{
  "d_mlp": 2048,
  "norm_eps": 1e-05,
  "positions": "rope",
  "rope_base": 500000.0,
  "init_std_up": 0.0247,
  "grad_clip": 2.0,
  "steps": 7929
}
MLP neurons of a small language model. Each row is named by its layer, matrix (gate and up: input weights; down: output weights) and neuron, and shows model dimensions 368-495. Each number is 128 + 24 x the weight over its row's rms, rounded and kept within 0 to 255. Numbers have three digits each. A neuron's up and down rows have the sign that makes its largest values positive.
After each neuron's rows, "fires on" lists the tokens most often at its 100 highest values on Wikipedia text that the model never trained on.

L7.gate2016:133116116141102116121137093138183108154132123105163106160124140140158125107146126131089122123124122101097133144099121138160087176125157155136121093142108135106115133121116134142141138106133191107110147115126110084149160156136156135150157142094130130094107145128144108119101131109133141161137134145187152137147155141163129129138153148144097120149137067071120150087139113117107120130115
L7.up2016:098139151148135104097116139122157051134158133135129151075127149124113103147171111103125152127176111177119117156145104160144122133131149147127115094119145162113139135127104128109103147128104117120102111096123102140133149099117134142138124109114111098101168108161087139100113107132128125124131133093134151107153128070155123148111102137135143178155142114092168108128138136115078082149136
L7.down2016:109087155111120128125098183141101097133139089157122173096138101137093144140137135126117134128124146198149090114158113123148142120141143096137082131086161171110163133149118146125108142150101118135112152149141125124131143103072113097127094109114122114131139130142093110120136136179089130100138136105080166092131134096125118119114117158118163152120110143129160128131150157147168109131168
fires on: "-", "es", "'", "u", "qu"

L7.gate1004:119144116073106113125151112125117122092130107143133089148112147124113115149087161103142074066100128103093105128106103112145090134183131148138088155133135125081143147097134134122107143127104131125154129133112132102104162097170093139145106114108141107091111146166101110121150107144158169157100161179096141098151163119105159154100167143116157128129137134104130116128086160103107136100119
L7.up1004:135110116152152140105134138112117139115152132111105170116158129087135124166099131117126104124115173083114136179158102092088135119153111105119131140097134113134114123057110112152122137095144149136127150082125121097127093092162131125120083115152156100095166110101097142128144149116120128099109130153136141108120078095118142108122147087083101095087156093087157104109123128099152141095139
L7.down1004:183114123096142112112134134128145084143114119129154118096104112153161149125154140124119118142136144125141169121123106161121127155148171136091138156088151117113104148156120137136165129183096108145153124143145146140145078127109129114090094136131118126103087093186114075124131098107161125157103109125103157140131134123156135114134135178163121124144107125143129138155088124150110132176106
fires on: "\n", "f", "-", " The", " Al", " "

L7.gate1775:124119152104124152056154142140151143148109146101152122140137121150148132133117112148128140112133098139123166126106125096100117150095132137117115122115101187148129121137142159149142098090120144155146135108138087103136157147155148122124157100063109136173135145125149119145094118105151096096107148125120121133129162147099103129098104153098139145098133126073136132109169101141099172155142
L7.up1775:170115131122103058096132120132123162139073138134094111149138143103110144173090102139128121112150103149134148153139184205129132127116125125135128122065085149169142127172153149098122122045124089141133107118123102134121129131146147121140110113097107132166170137118103079131125132144120117086107154097151146127144125165120102159114114116062151142090095157139116120127174117138103127115183
L7.down1775:146155091156143091156132101145116127104143134141082099128129147120156125178130117099139133142126137135107152088132158197122137126190151107155114112130128086128111113146151143129144137104129052131120116091111142129140125113105114087153108128107155132165137107133127097103161185124140098076111105125115132105116089154152120135138116097137118151139122127133101053170121149116115118109159
fires on: " South", " Pan", " south", " north", "en"

L2.gate843:125153158138133118091106140123143122123121102156129121141133130119139117134162148128126160119109115144101149122130126161085122128117168111148081146120098161106113121131108117212100112115107142090170119120124123150119132166101170152142163129174096084134131137093137123139122156141151107131135120130173126141105140162116139144159112136132133089150154093117144128131101094152128116148128
L2.up843:164108164110188113160095151161109150155131146149106161125128132118117090120097139105181103157128106126154154158122102178134146146149122117124141125089123155112139139109077139114136148139113120156096151131122158135145176134092111141087102071130134100127111121099083128109115113107112107133125122091140132111127103136119127135155105080097152093150113114119131117146145136138160141131141
L2.down843:112132118138128168119132146064147148167141126180103147171158153127131140147098154109135108150173138114123113109119126134156113136103101101174112086093117151109136069114122136091123137125184137094159126167119179123141136145157122130118123071093144084136122127166117131135097116127136164088141145105106129131143093121118131147150123081144117103144122113133101109123150087143137095137146
fires on: "i", "ik", "ak", "ish", "ok", "let"

L7.gate287:135153141096120095109153154096142129109118145147128133109120148142175155107128147099155149088153135115157157112104161131122116151148125147154124081156113127132102142170091139117111104138132114093141189127120167134146217129141140152112177139096143093097141096114138116100152108120173180101112121125141133148105143138100159133123097130126120099119187130096141124125068122123118136173111
L7.up287:119165106139153141102186149074133138106135103134148153081161141091134124123077121093111137106136178143119148085153087125081135109146149082139117137122122078168108153123097122129128094175116146123146151162153143098100133130095116142089166106178155141116090128139121144104185109119118137116081130173125171128137101112142156141110090093108108144129172114115088137100145135133160101097118
L7.down287:148170126142144125167108116129166102152133142113192123128124093130120134132125148129155115140080106137117086125088094188114151122162147123122177145168097128159140129120121107103117180124144103145097078157105136145124149131134109110092108123174082101112118138139139132159124146147133088155144118145086128117116135097150109119105154160132112124111138111111145120151085130129107121114130
fires on: "est", "-", "ing", " Rest", "h", "b"

L7.gate349:156130106150088132097142110095165123135131151094114139106085111143170119130115156109087111085116122125144123128123132144138104145181155101137139145133144142129163204134133115160126153087094133082159123130105151117121135108162174093127121114114168131090155126150125095110121105090121175149111143152120205145136131154099082107127124162144111139097161131134093157154100094082101132108132
L7.up349:103152096123152129123102138150134166144094143098122130155140150101105134137139164092122118115181167142159144108126141130089105146137144081125118092126110158149104113078149154167128094100101164102125118136201113111127128120098113135104138135169139138129080124145110137128179135112120100136146097105103138114146070149114126120138110131112096105080119118098115108138189142143132098123121
L7.down349:152098101128067158089175122125131119134145173102119149098110099127166128150142133083096135094100109122133147113109102154125158179186137125111165135140136118147153132132146117148109154141118144100149084115102142138152123097151134119126111097096149137092153153118109141169168138096124123169117155176135122151113135090105133128103096143138169134115146165088138164133109168100144119116157
fires on: "-", "i-"

L2.gate109:148103070117158122120112106157071102133190113105138092124159155109117112136126132121132135098114145164093099110147090132129160111130153106122136130111151136107110114068125180106141117178158114197125131129141116114094097108117089171142096112112137143111135115093105143140108118134160165149096083122159118114152087090138103105146135112118124121125122112114204143129082182143134167134176
L2.up109:118119137092168146149058153145141152159137099126104135151120178078121133151099158130130108106157101147117138144132135121152094159148076096144093147102151171101155132159148139106116116136122134097133161126109171121097083148103122147145146084154149147095151149147175147113109131122151149174122123154079134122161116127112142111112110093144140147150158102128133123145146134130126150144130
L2.down109:155159089147107117090168112121117137131113144114171124088133104150137131104166113139143152130089158099154116096136107137081135093144171139109190118131115109160098134080135102135121143112143105189138121122127048147147146112142145141130110142089076130141081118098092090135131102121131120120155116096197115156111144106141093139125169145126082109122104183124147149114101115110154132103134
fires on: "-", "ilities", "an.", "ts", "eld", "el."

L7.gate747:116100152114134109096161077132102104100100138136129147138158137145130092134108151140133153128138111141121149113169104138146137105121102152086109121134176134094112138150128140122135098127130150122134114141127077132106086136095128138126163168112141108128123112155184143131140143110113139134104117119123156091102136055114136144131120118069079109102147150139107125106112149138124180126122
L7.up747:155118120141149149135143143101131181119116122077107119115110148087127125095109105155179114142150159125128145104148170104120097089115154115154127113092156142157157116107148180115124113123142127151126139157156157107141165141113130122087178115161140147183114088086111144145109105157119130115156123125132113134152097147140122113100102152102129151117162121101089125095159136119136085087136
L7.down747:076127146108126111100115103142163111166145137153104164133118113157090147115136158140140144132115082125168149085133113161142139129113115109135121133133117127089112123138129109158121135118143141115103090095147078141101103138159128153115173165150155125139153093118142142131119143104125170150121111118125109115086168106108144127150129118083088119117147147161136140133097121148118151170104
fires on: "y", "ty", "et", "zy", " cy", " Sy"

L7.gate852:100111132126108108108119153129159085138151114127138137109168120127085114150145117147144160123102113130119123098102147143116139119130144089144123090178080159115143122168143111102172129112146123110126155110112122168088131131103133141123120103179116112099154124092144121103135157129152136146107156159139109141127134096161145092099170098133123130121110095075124136156138090185148091120136
L7.up852:108122145161116110121096133130133071098097149137125160107110110119129128142133160142111157145115101118110117133110138106081139130101141169123125128148135146176153139138103113121116142132116114109155133090165149125124142131119089104155099112130177170113145112090132161099132151079160107162132108128153153167140122139132139106126112114118129099109105116139096139115092166139091131151142
L7.down852:126092111209140111127126119083137133102103113165125142114147126096131140156156143132104105117138149089120101090144126092099118109153118169129101108114147117104089126132124123134106144164191082159150128143155114131158141129094146130140130090098117131126082112148131122131108149143196141106114131123087116094104147109116147082102136111098128170147108158120154146112127119146142129108139
fires on: " man", " horse", " teacher", "j", " Actress", " character"

L2.gate1533:147152085121135121123109132123100130136140119123117167104122119131130159110151122105146116107136115112129158131193132112099087069084173119174112157144111141135133180151122131138085128109131134141132141136120126152110106143163160142150165121157145128133124155174155160143159126160094146118124123105112116141097149115122149172133126119104106166142167121096085127123188139128132127122137
L2.up1533:131124141125109124118105098111109143131144112108180105103126118150175191141108128144150118131180104122090148128120129127122128143110126182091165124109176122091158138111126138156118099091095084142116149111099114111150142113109125108123135098162117114141162119131153106127080138095161123151166162140121160123112124125084102104093100158113120104118110084149146128105141117101138113137118
L2.down1533:144123052137112128089133149172162105154143181138086178148118079085120120086141120109126109124112145107136134140148120114112095101129117105173098127138094137147137159164109120115116151139180152160138129129128136152107127165188145142139145120140155155110125148123129145121150124153101146141152108079143084132118163152154156159161138121152116163152144149075098107130134169133137150117138
fires on: "y", "en", "w", "at", "en,", "ical"

L7.gate1050:111171146121119144130168090140124093143104138113109117145134167120131158112139108139090093128136139192074124112146155126138145127102103148117114133142127139112129111142124137150160079124140148164114156140105124111116100110144114167116136156155098150112108135131123135122132185087135113141158116136143138143102097139137124123093149141128082155135106103135110166096115102118133132154106
L7.up1050:158127121096109126177099129087165134122118134128136123156124165157151107119111128153110158142105164128126156135133129149159128125121141096140173133102121166148119104106129158111106117097109132078102173151150095103140150127143114149166144135122166121137140110091186170146116122131146145136154168207103161170124125098100099120127130132084147150121148101109164122139147152164096091102125
L7.down1050:134139111114151137128094117192151158150128157149146129121139144107137180134098102145131118133110098139126105126121113104105153174114156138094152152158139134126189113133133114085111143146181153134115114143095151091134106119158084149096141155151089172117102134135136116129114138096148126152138095120142125113102123145178110119109089160132080120153071109175123181090148095153096111162098
fires on: " and", "as", " so", " leading", " when"

L7.gate1668:085142190141104163132175088108140132174095085120137136113148122171118173109149121123114176115118163122095124115157130094132117146120069101102143100130140128107136101141144143109102147097098156146117132159119157132147107093142044113150112161117136132163126142108155147125145131103125135102111136169127129137129118142131114095115116133147166094133111091156103160135131115127080141107134
L7.up1668:139105112143122134128108150115095148119120131136134111127163121119138125166132100092133132109086166132097138134138108107157082143104155103165111100118147152122124103176111115132146125142148102169167156102142116111096172152091116153165121164125157118122120132110108157138121119164132142106120136079147113127153087099128121142171126122101134130080129093123153100123109125161126083158121
L7.down1668:134148111113118102135098157130126105095152131109117106153143116119120138135100123102122136118095147110156127148116148117158158163154152118147110147164088127121144120133135148090089151124155130077154125138105117107120112127102155115108132129156082140134109109087053121128168156110121163084175111170136149123162136100097084118146103156105137093149116109099122165159103085102135165172118
fires on: " |", " and", "\n ", ",", " who"

L7.gate1607:131167143114099127097135164132152134125097102136114165123084107127125126123129115126147123116143165141096152103109118167144165139100083113117112123159108113092121140125145122143154142150119119139107107107125149145151114159174134113107117138118115137207152112121119112107117148152124133130110123117126181166140169141119167157065157117119060139134115109136155135176122111150138110162127
L7.up1607:095123104118140130143100120108163120096089115125170110158104119120144116135176136187084141148151077133156119143097111108174091096108182144110124120147138135154145127106131121155122087162104140153130150121105077090155150107153184141120129059135110131109111114158112154147140128116066114093144094126146096112129089159155128128141111107096124110162176107149149144138178162105091128148117
L7.down1607:135149116149113120133084089103127144167099133167116114155122103125059113144113087125107092151160138138072123110139128109114124105107116145132149107146120144095114099133097126097136141159113124139144103122098128150120156114115134119132089131168106148105163109152120132116136101101163143114147131140091101131149100149127146129117093090136079125144125178179177140131135101111166121095135
fires on: "ne", "en", "na", "=", "ma", "l"

L2.gate1414:123104120136121179123157117118074151131175099133136101169103135147164115149132109127113136167132141095109119161113108103116142137148164108136110094121108180122122172088133102143138113106109141136112150110122151164143114131122115102132135086126162122149105132126127133076096162172095159115116162151095140164072103132131161148138145125108119126171156123159134177165116123113149125086103
L2.up1414:136130111123086162094118134161132181160114130105155158117182156176143139147125153134118136149097167069129133101108115148196109138108163138071117112163141147113094128139128175119167167129115093075129121101136153088138110144116126127136134114150094128134120151121154101092119130079164103144117183168088157126139166146154099102106133151180125128121136128114115146155170121158164114113127
L2.down1414:116122144144102191127096124130105139146105105115149094127158143153143126148124114123141112146111154082088108148070142172194078155134136133102101099119132138128101156122104125129158110098137152161160141125125134134112114130116149133155174135132137146164135130118143145134110109146118104129122144147106170135094159146102120131138128107135109129141134162100108156145153129145142104092128
fires on: " million", ",000", "000", " billion", "5,000", " thous"

L2.gate1549:145109081098121130115084154181109143126117131145118133091138146170127116130133112107133159115134152153138127146120154148158132111140134151157183088105103172172110100139136129109190117115150122166103112150110139177127149157102108104154105093102172145129137135128114108145112115165121111115131123128177100149153082143125119087129088096086146161156132156116165125139106175150154150114138
L2.up1549:099111107134151182142153154131178153152120135152104122118131124169194122119078138142156107104136134130144124099085123142091130113151145162124122112133110152114102130111109120133143129117103117143119146122142092135137116183167090145149141100149129139160131138130147123104124154171164140145123170151101170147117155137133151100147139141103103144128116141139153139114164158127157144080138
L2.down1549:145115139118126074090105106103061119105133146142138142130123130096085131162161141098112155143110145143134102145150131111161113119128114092115140143131121102147142137147158140114099115127155141126138088164119174142134153095089174088128127123145135117116131131142100149151120115097086128111144124106158084090131086134132104123105130098173163120122153120152105122145101091120128106166115
fires on: "age", "ody", "o", "on", "ove"

L2.gate1577:137082114063135150105138087142120118166123155149160130116136156091148113138134157141131127107158100131163126123091087178152139144122092136169144163150116083158159128106160161145136154116125162148106096095155127114131157099090144075104092109123131123080138118133102165106160173110126134155180153108140155151134136103098158123088128111097095115124123147081130126107147125117118108130169
L2.up1577:110107140071128148125145106125141116154116132115144137133141138090145126144121126168111111083118119124155178103102089152142126144092129105142125142149085094147119166140129145149146141115114106145095138117133108132136174105103143104122144120119167153104094095114114166103145150133134127155156151115116163165123144129128144133104130146126118137116130103091128127087119095107087093136139
L2.down1577:153094132102143129123113101150100135174141179160157111120114159105156126139153183122112104117143113122177159146106106173153150126131144120139126150129112116182137135106155151142125148136150118144146104108136104131116153103095151102106082123108141147072117072123116170107198167121136146154149142098130154118154142101117130128111137111114111132135116167105129113139129090121115131128191
fires on: "-b", " \"B", "-B", " \"G", "-G", " \"R"

L2.gate409:113114165118134137101161113140108130110119149114115168144157130124077158101106127167121129112121100080156157094092128157116132162109148102141107165153110120116139172116142109121149123093085113104087087084126136087121163122121142100123112106153101158153112149085102179130105154120120118138176109105064158145106181131106156130100147132108104153149113106124101165131123123107093099121135
L2.up409:150125161111135125106152092106157127153135131132114110164167100133082142119142112109141118075155126129141138106128143170170107148108128115172093158127106100148107122157121126139146109119095100144104144120149147098127163130073145091145137143159126115123120118138109146139106139160102103106157081077065179119131150095118114157057170154150105127147087106096167116136155121112104097131140
L2.down409:146113170119136121127149098117106134154126170126148118113170114145140130102130152109118088128148148136130154128147118149164154133116127095144125177103085105147136165184127125155102150149138088164142153136143128115104139130064145149121140156148155144093127099135095146106154137136131089135133119078103138109163131118150126126098156125149132137123098136120162102085140105120089126148134
fires on: " \"B", " \"G", " \"T", " \"S", " \"R", " \"F"

L2.gate597:191111136174114097097078137103113150119161117129087143147116116107120134101182103135123130149134123118139150122127164119108112115122133154166104113143109158102108118115124069147074140129108100144113124102137134154121165101087157140117143129083183116159141146135118089117113122134126104140128143117137134114117133116103128129128111139125131145152103127050145107132115104121132109173107
L2.up597:114136137165127069102166124138116158165155120119113101116132091112155156146153119100119093130140116126162075136145177121125102108124160166149093116103107104112148116151152133144157095128151139153114161122131135124087111079103142125151114136132166095172142106111144115126132124172109168111141161112103121159131131114098108134154146138161096109146118132094175148152093113129125112134126
L2.down597:082155130097122122131168141155129152146137133119154126116153134172138143135104110113129083122143141146156134111150149151112126134111127153117144128113122066145169147115106173143192106081153182089117142168109113122126071113176102143157116144164095114118108102113158158136129147159132123110163166127108148140143118143125111116116145103122144130101106132135125160167107158143123137101121
fires on: "ing", "a", "ore", "ong", "-", "est"

L2.gate686:172137164082104102151129115133120182097139117165148106153190099113160135100111147107111116128146134121161129152179137115094109131099129133147147145150145156107140120116144104146113111162102119162138106154155113137122100108164158112123145232126127139119133134128090127110131138119114094135115091159165124130155158093125092133123135107139078160143176146101120127124124111158194153159100
L2.up686:104162216141112152118115150081148124128102114129113139156143103137113125123127133145141137151121149123082099095093132125166108133122146141151098128137119116162132161146141117167149097183101132110154166108094104140174150149154157118159134101093122113116145122119150133110105138137089136167126139154122166097126159128115153134144153166160097097117087101201146094135122101120125075140114
L2.down686:139132106105106113114154115143130174110147075141115118161144143094151128100132123119120113103190121143093120160162119107124130089085117104128118138145136159127104115105142107119096115131118129171144113159175081134090109116148139123111149159135169126148134152119110119121131124104137146147140092152154121153139121087154068122120137104104069171154171113095137134131113158145181137178079
fires on: "un", "et", "ant", "y", "p", "ran"

L7.gate1907:134145124065081123091131124101117100137102098113090154127139167106176104112127148110079125110099146130126142082121108111086114143126157149157137158155105144096131116118099120127129135145104137119134130146136135118120094082088117170138142145122129129102138172119163123133113175094133109094101115201109141143123104106149116109134102138149150119111140093158137112128124150084146130123142
L7.up1907:087134151119111132136099116122134121127101120118163127141088132133066119096139135130120102153122146126076155134146116122140136121086136116112147115120135115099134105123084137164165126095121114138118138135129138139127128111121110154147152141116156179164134101147148199132149184140124108141201099114147139160128114083139101105106110161134076128108114095147163106113115145138093170124112
L7.down1907:119138125128143134116136161101119136130154128150119131099173162126161148117093138117118119118108129157165100104099139081103118129120128135149115115145109143103125130092128110097106169123130159127123101118108138120143116106080124149137092130148102115101143123152149111089130123116130166110086129172097135120124134124119135140127106155170136155148121125161118138125111134120154113162137
fires on: " and", " but", "as"

L7.gate1739:106135134074131133124107109124120115130143126109127115126141106100143120109112161128105106140118135137149117128117125090130111142165134135156136158129131151115087075105176108150148105153147107178116168089101129096152102115143137126126182060129118127121109127144143126138114110163139134117161139156124135137127145091161167112140107154181124142117164131108148141130133182090155109103114
L7.up1739:107144077105102138106137173110133121116117136116148163141116124122135106180103078099090101116083098104108166124113089106144099144140147116122103121170104166122157122134146082117149152143140071131173156088147134087149145169128121145125132125087124142144096120132151129118144158129117118164151144133098112157130151131139140156116103168124124153142121129069080146130109124120086163145105
L7.down1739:122137142091160178127127132137112146124129147145174100117107107149131131054124156166161118115123085131140121131141108128136132123138100155165162140106139115099095125073172148118105095151084157156084123099102139128163099128119119101109150105182111071140162095145130101118129075110139145148140112150113135119120105081129140094130119117161119095113143111162152159088125139077142112092144
fires on: " and", " (", ",", "\",", "s,"

L2.gate264:143134152123172107123126097146141120126139127122124148159115096198127119106153128120109099080162121132152142124133159176090100113114110088122109131168129127122123137109184135108150152097120149111090109129127125122130123074102105146101165129169142099076112096175084106117131153146101119142103128114156134119095109126111118123132105165112105147127133122160097125140086126095107136127116
L2.up264:144089092124117104119162108133114086112152130119121137139179127083103128146087109101126136120123150145093119139141154117124148104150135152116113121120121089105141147143159117135169084134136124130153119133165144097090147148147125138185138109111159140139155129096116092152147136129094166145139147138101092121127136125163156120177121119166153166125141145153171148186086157121100181097121
L2.down264:127143094148066155122139152134128104126094147122129114095144095060151140151114117126115144156101103093114171148122113123107134163125086136149078152107142145160139139113121139140161126132120141108174141131143148131155141140135150099133115136091096186179161141156138130116130168108163159116131116127116144113141125104159137166120116133163130096123109138125144127147146132120142115164133
fires on: "ar", "ia", "am", "in", "as", "f"

L2.gate300:126115132113148153130123114151122146152089097133127127124138125135106158100153128144163166132128138123123128111159130127101139128143143160161109153098205154125077140086115131119122137095092122107125146127112080145102074120100109128124119134085191125147128134112133159110156126153142123105148145144139113106136129141072129119133123157119130111105132142149111130125121133155113163122140
L2.up300:147125111126133090114173048144137133124142166133136096136129139110157120168129089143176127127154110162119168141141110096091110120128136104092061136136134132080153164105154140139120111140162139174132131130134147120077111143107123164143168112127110064126149103117127111119101128157124151148143115113124114139156123098142107121120136121161107169111151109079155116150093127156107143111115
L2.down300:123155140098150110114129120158163135172101115143092129111118165127158120130133103145199132117119111113115119095115119101157121107104140159139096128130108165147138120092090144138086126096123167133100098106123162159121119117110113140128129147126101111124078179132082145148111169125139149153132160138109173139113136130105113130110118146133149101141158179149116112144156147125119094137116
fires on: "et", "y", "t", "d", "h", "ic"

L7.gate1239:127145147142142113126147117098158102136122130130099139093118116105154146135098169152130096127152162117109124114098148059109123161162088127115132143111163135130094134118104143151139169082142154101121130113133076109144119133167131118107097139161133120111094096141148119112167123125147155144128148159087167126158116122154125097134139111143119113107114113105117108072143130083115113140115
L7.up1239:174103142157125130096155089134094151105093102080138144144113124129195113157147126104159099066130119097166132160101103143125120131171103128109122186176140133128133138114137143140173110125104128126164115138150129113158092094127119098129133109116121108088124160133106128154126101100123134117108134135100117137107091082107129145124092093103133081095152126112136126140132141134134105103130
L7.down1239:134172120135140144135161140112125091124118146104137153133122118138121092132128170129122128123097115153168190146091134120152170146170139156086130170114136118114113122069116135094127124118162130150171123139095102121169116130123136110141094087114138141141152138135165118161114128105144106147134147115134142134143128078194124093113081096136147120120093137099100115114130128142169090120124
fires on: "-", " A", "A", "rob"

L7.gate2010:094141129125169184131115139169105156098140116103141173163163095105087158158139098104126173106115146097106182112150135109147114129160099139155111120173091175138104099155130118146139126146142131138148165118177144140140111123092166146145147138113151090111073095122130106133152181163117124119166111120105087164129100106165149106175132105135137094102143089125072142096102149145088151110098
L7.up2010:139112059155141142108120100108128125085116119100154190181147134118163123161143129090129138136131121171154102084137126143096173130136131162122156142079141116135129148122111076140116107118073127129136085151108116114120146147130074137133120116139142190068096141132113147110165127101147123110093133172137148134084070073120145148080153104102118134142128167131105121130126149082140130159129
L7.down2010:086134177118166143137142142090119151113139136117090123116141135120113138115121101126125177102113165105128175115104144124103076144121105113137120122153085173100105109145093173123127114132121096180075159131121140083091101098096119105131158135166136107152174130161160117103085151103127101128165150117124106181134104102122125096123108162138136128126107115157095184113146151126086199117122
fires on: " was", " is", " |", " were", " ==", " which"

L2.gate1540:118154104144104123139129102130147118117077123122177135157147120108134109106107129184161089156091122165095130151141129149095106155138119100110083124138188114130101128148134108126123160143130134102156111154086145108111135107167119155097145125125077115139106159091151079122115105146127153139114110119122158130144182093112108177115140134140118126145136151161128138138154121083100108133113
L2.up1540:119095109128128141111171160123129135094160128147128120162121159109165163158134141135115132084122101134117144125140147130126108122120140133144128137117088141141162143125107137166112146152118142146135147088152147112151168123144107104176150113124135113113114156122105096129152113188115097115116147169152143143148125153153147125118153114137100136107130082129151148121106093099130099140125
L2.down1540:104137158147090158182103089119130111118121129125198104171141114118105119090133113150119126142144084101111102152155082146086135125140126099106119163090201125123131161140145148137144121116133148128140169163135132121059128099112103131124156123097063110124084146099119095131105135142120157159100143103134158154158130116102125111118136135134131114128112121105157114131123136101109133140116
fires on: "h", "1", "th", "d", "el", "act"

L7.gate1123:121119094146134108122115126113150100077124134153150106123095151151159137127151176164099099081156149127148120079116140093123130170204146143096128129155102114115120138119130124123103136116110117088150111124133114144162114087133126131077109104156133126112111088133158129101134077146171148126085157173162166115110137126110160103135158156095118099133131159145115121128159098156117139125133
L7.up1123:127175126142121134105114109141150148147118122092102179125133108112119146163105147099134086120116111098130132137152116090118128132127147113101128112089137192157126118140089139168134136095106152091145122156199111098122127120101101140119065188117123126098096130127113152130170138109132152120120141150136139199135081142096090105121088146137094094068130097083146081135112159155135119110162
L7.down1123:141121110159127152144156165157138124128129133098162171097126112118151105164156131126090115137148093086104152110093113141111170169193123166077160112162178109144097149102121127138160117137123134118158120135127118132147132115157148107116112097130129136128132173143139083171143108112117133168123131160145131125131112095134108082095112132128164113143123190120169138153123157128103119113147
fires on: "-"

L2.gate879:124085116113156112183045131142163125176158086122096138133138162124128121142141143096176122157104140121107095104153147137146156125174111137126161143118100174153128135103101144145165152117143115116123153159141116152110135163069159166139095166084090126099161149127131140158152092135153085146108132140157159122119132123124094187094098124090120114135121155151138100180152181158104101112152
L2.up879:115128114129122120123114117107103133146125159119112122148109129136107148151133145104188096145131117127158138143150134169161125096134099106112133137159140132126150108131133186142108131153117113124116118136132115154237164154132142112149153117090098167087105151142113163129116171120124121127117103135132128119156136120155146146136138159104113142117094145139108142133186139084139096157121
L2.down879:119092134152129125119118164148155101102105143136149132103132111137149112112112124153093158089135195108111188131109118095077133110115139143111136082124101102106107140162137090100133095100139162110127123126122160072053146113137120134129127130161171140135143117125162091138143124095113112122156149109119115135080139134142148089129137133173150119161193101118171140102124107162126136134101
fires on: "an", "er", "in"

L2.gate604:114154129065135165128129158090161096163146100110125138106146112159193128090111127089158122173119122100150117069121092147154150144137129111122098117128117109133106146105159137123112169110124143109121169123135125121163122164156127104089122125121095155102167137117091102121115155127097123143125121195105102120099141124131107125165111125100042107126103110148142088150103105165144147143112
L2.up604:096107111149117172151118146124140086126122132130111120134112129150135150122140110148158119128115124104132083108126121153176135118148108166128167120110149123171132113131098121119123156142147100148130132104123146150182132181143131116106069148092109153080126125166118147103144122144086142182105121152117104166109137103138179136133129092087107119110111187144124114137126148154152089120136
L2.down604:134106168153133097139120091155127152125110129131146087141136137096155128171092163122116161074133115122137138163105139142105133104117117105099147180173109160160127112140114125130142132127141124133139151168113133151099125138094127151173103139107130119119085131135127139121136094156163145150159158111104136104112143119080126108101123125137189134126119096142136101129090146120102089098133
fires on: "in", "an", "i", " Matt"

L7.gate560:145164165154133134125123166151127172152083126107138126133166116118161126106125122145094139100126122083136133129133156139160115145104131124149158181144090109102144142163170111149151113132131152130112126100125154102131161095119191161151162148105123111112119157101090134127091151092073113119104101116154164139155114134141086123139127140123075155146127110136137168130137138091171080189120
L7.up560:143113139130081112156109095151134052137111102138089071148111154148139122120114117098094073105106162100119144072131153142140139129121137156111128087124188102129099134148118106122143135164137095128138167146126101090103128194123152147070153118120113154096146093140124137119101145120160133140154116098122104127126153133134132173105153116142128115108129139188136123120102094176134084150082
L7.down560:167138126131119124109124134152120140133131184104146116123122130093144113112113124170119136105114115111146083143119141070154147093114137148146113160113075131122133125109142104168129110105134152123100142118149120106141095132104148109167152165109101126127117152103085113092122122111105149106103101097143097145120140123119126106140136146137118148146144061115107147121114120095124145177121
fires on: "e", "ar", " To", "y", "un"

L7.gate25:099101078149133122121126145136139173134125136079161148143136105111134112142145134115153136125134071122091124127135124143141126134121163123130107118139109099093135094102097131128084156152121160145180132110094128129103135129081125098142160122106116087102113172109087103170132180150105142129148153157126158115107121136125145121085115126122127130135149129066105153107080142107158072169129
L7.up25:174110109176136110142102139165096132103096109170105153117151090086137168161122138085121134116138131065127122130127096065078140106128133120164096126098101105055141103127148079147141159096103138106136136135138136090186126123134096147137117108165158118146143119109129109135112074147098097131123115109115103129105175148110146120121136118109180126169116131101154156140133090140119126084137
L7.down25:173097146097177111190134127126096127137105106175144109139155121121143128124184105112141156117152128126139070111122170108111132128134132132157087124105152093126166124137100080125157130076113158101091123149144086102165120174147131146110087115172125089115111107142102118126113113196105130149115113122113123144112133136106132123125137113106145131150099123140103147133130153134109134091124
fires on: "\n", "-", " as", "ch", "ing", " lead"

L2.gate655:144154116155150134122116102112101135188123157193114103099146129142122119109130134164146102125080145108118115138156161180117141117136121132150166167139123131155136140127081134138118133103136156118131097138084167089099148137099075093099094171149118137141163124152146129102146071145122201103139177097163120138145081132083131130117140128122086131138146121138139123115130121155104136118136
L2.up655:139130144127147117118135134120122146133119120138119147089063129123129149110146176133111155138110110142097163170128128140107089131127158141104118104130147150135095131099149115111088165104164099113122116131154088127132110121123100133063162139184128171147151144106117123102120131092162112154129129124136129144128168186120085099108096125138129161135078112094110128111166056083140140100110
L2.down655:130144123134139170091137083127116151133117146144129138129160131137137116103133149141146111096104148120134090097138153150109123123137114123152154163145106129159114107151107125128145105090122142124150108085132137109120132113130088113114084138136134095158135149142155125107172090159126180094151177115140133096149082115085158139163136117126101118130139116137122158119138161153101145124176
fires on: "30", "10", "20", " 50", "70", " 70"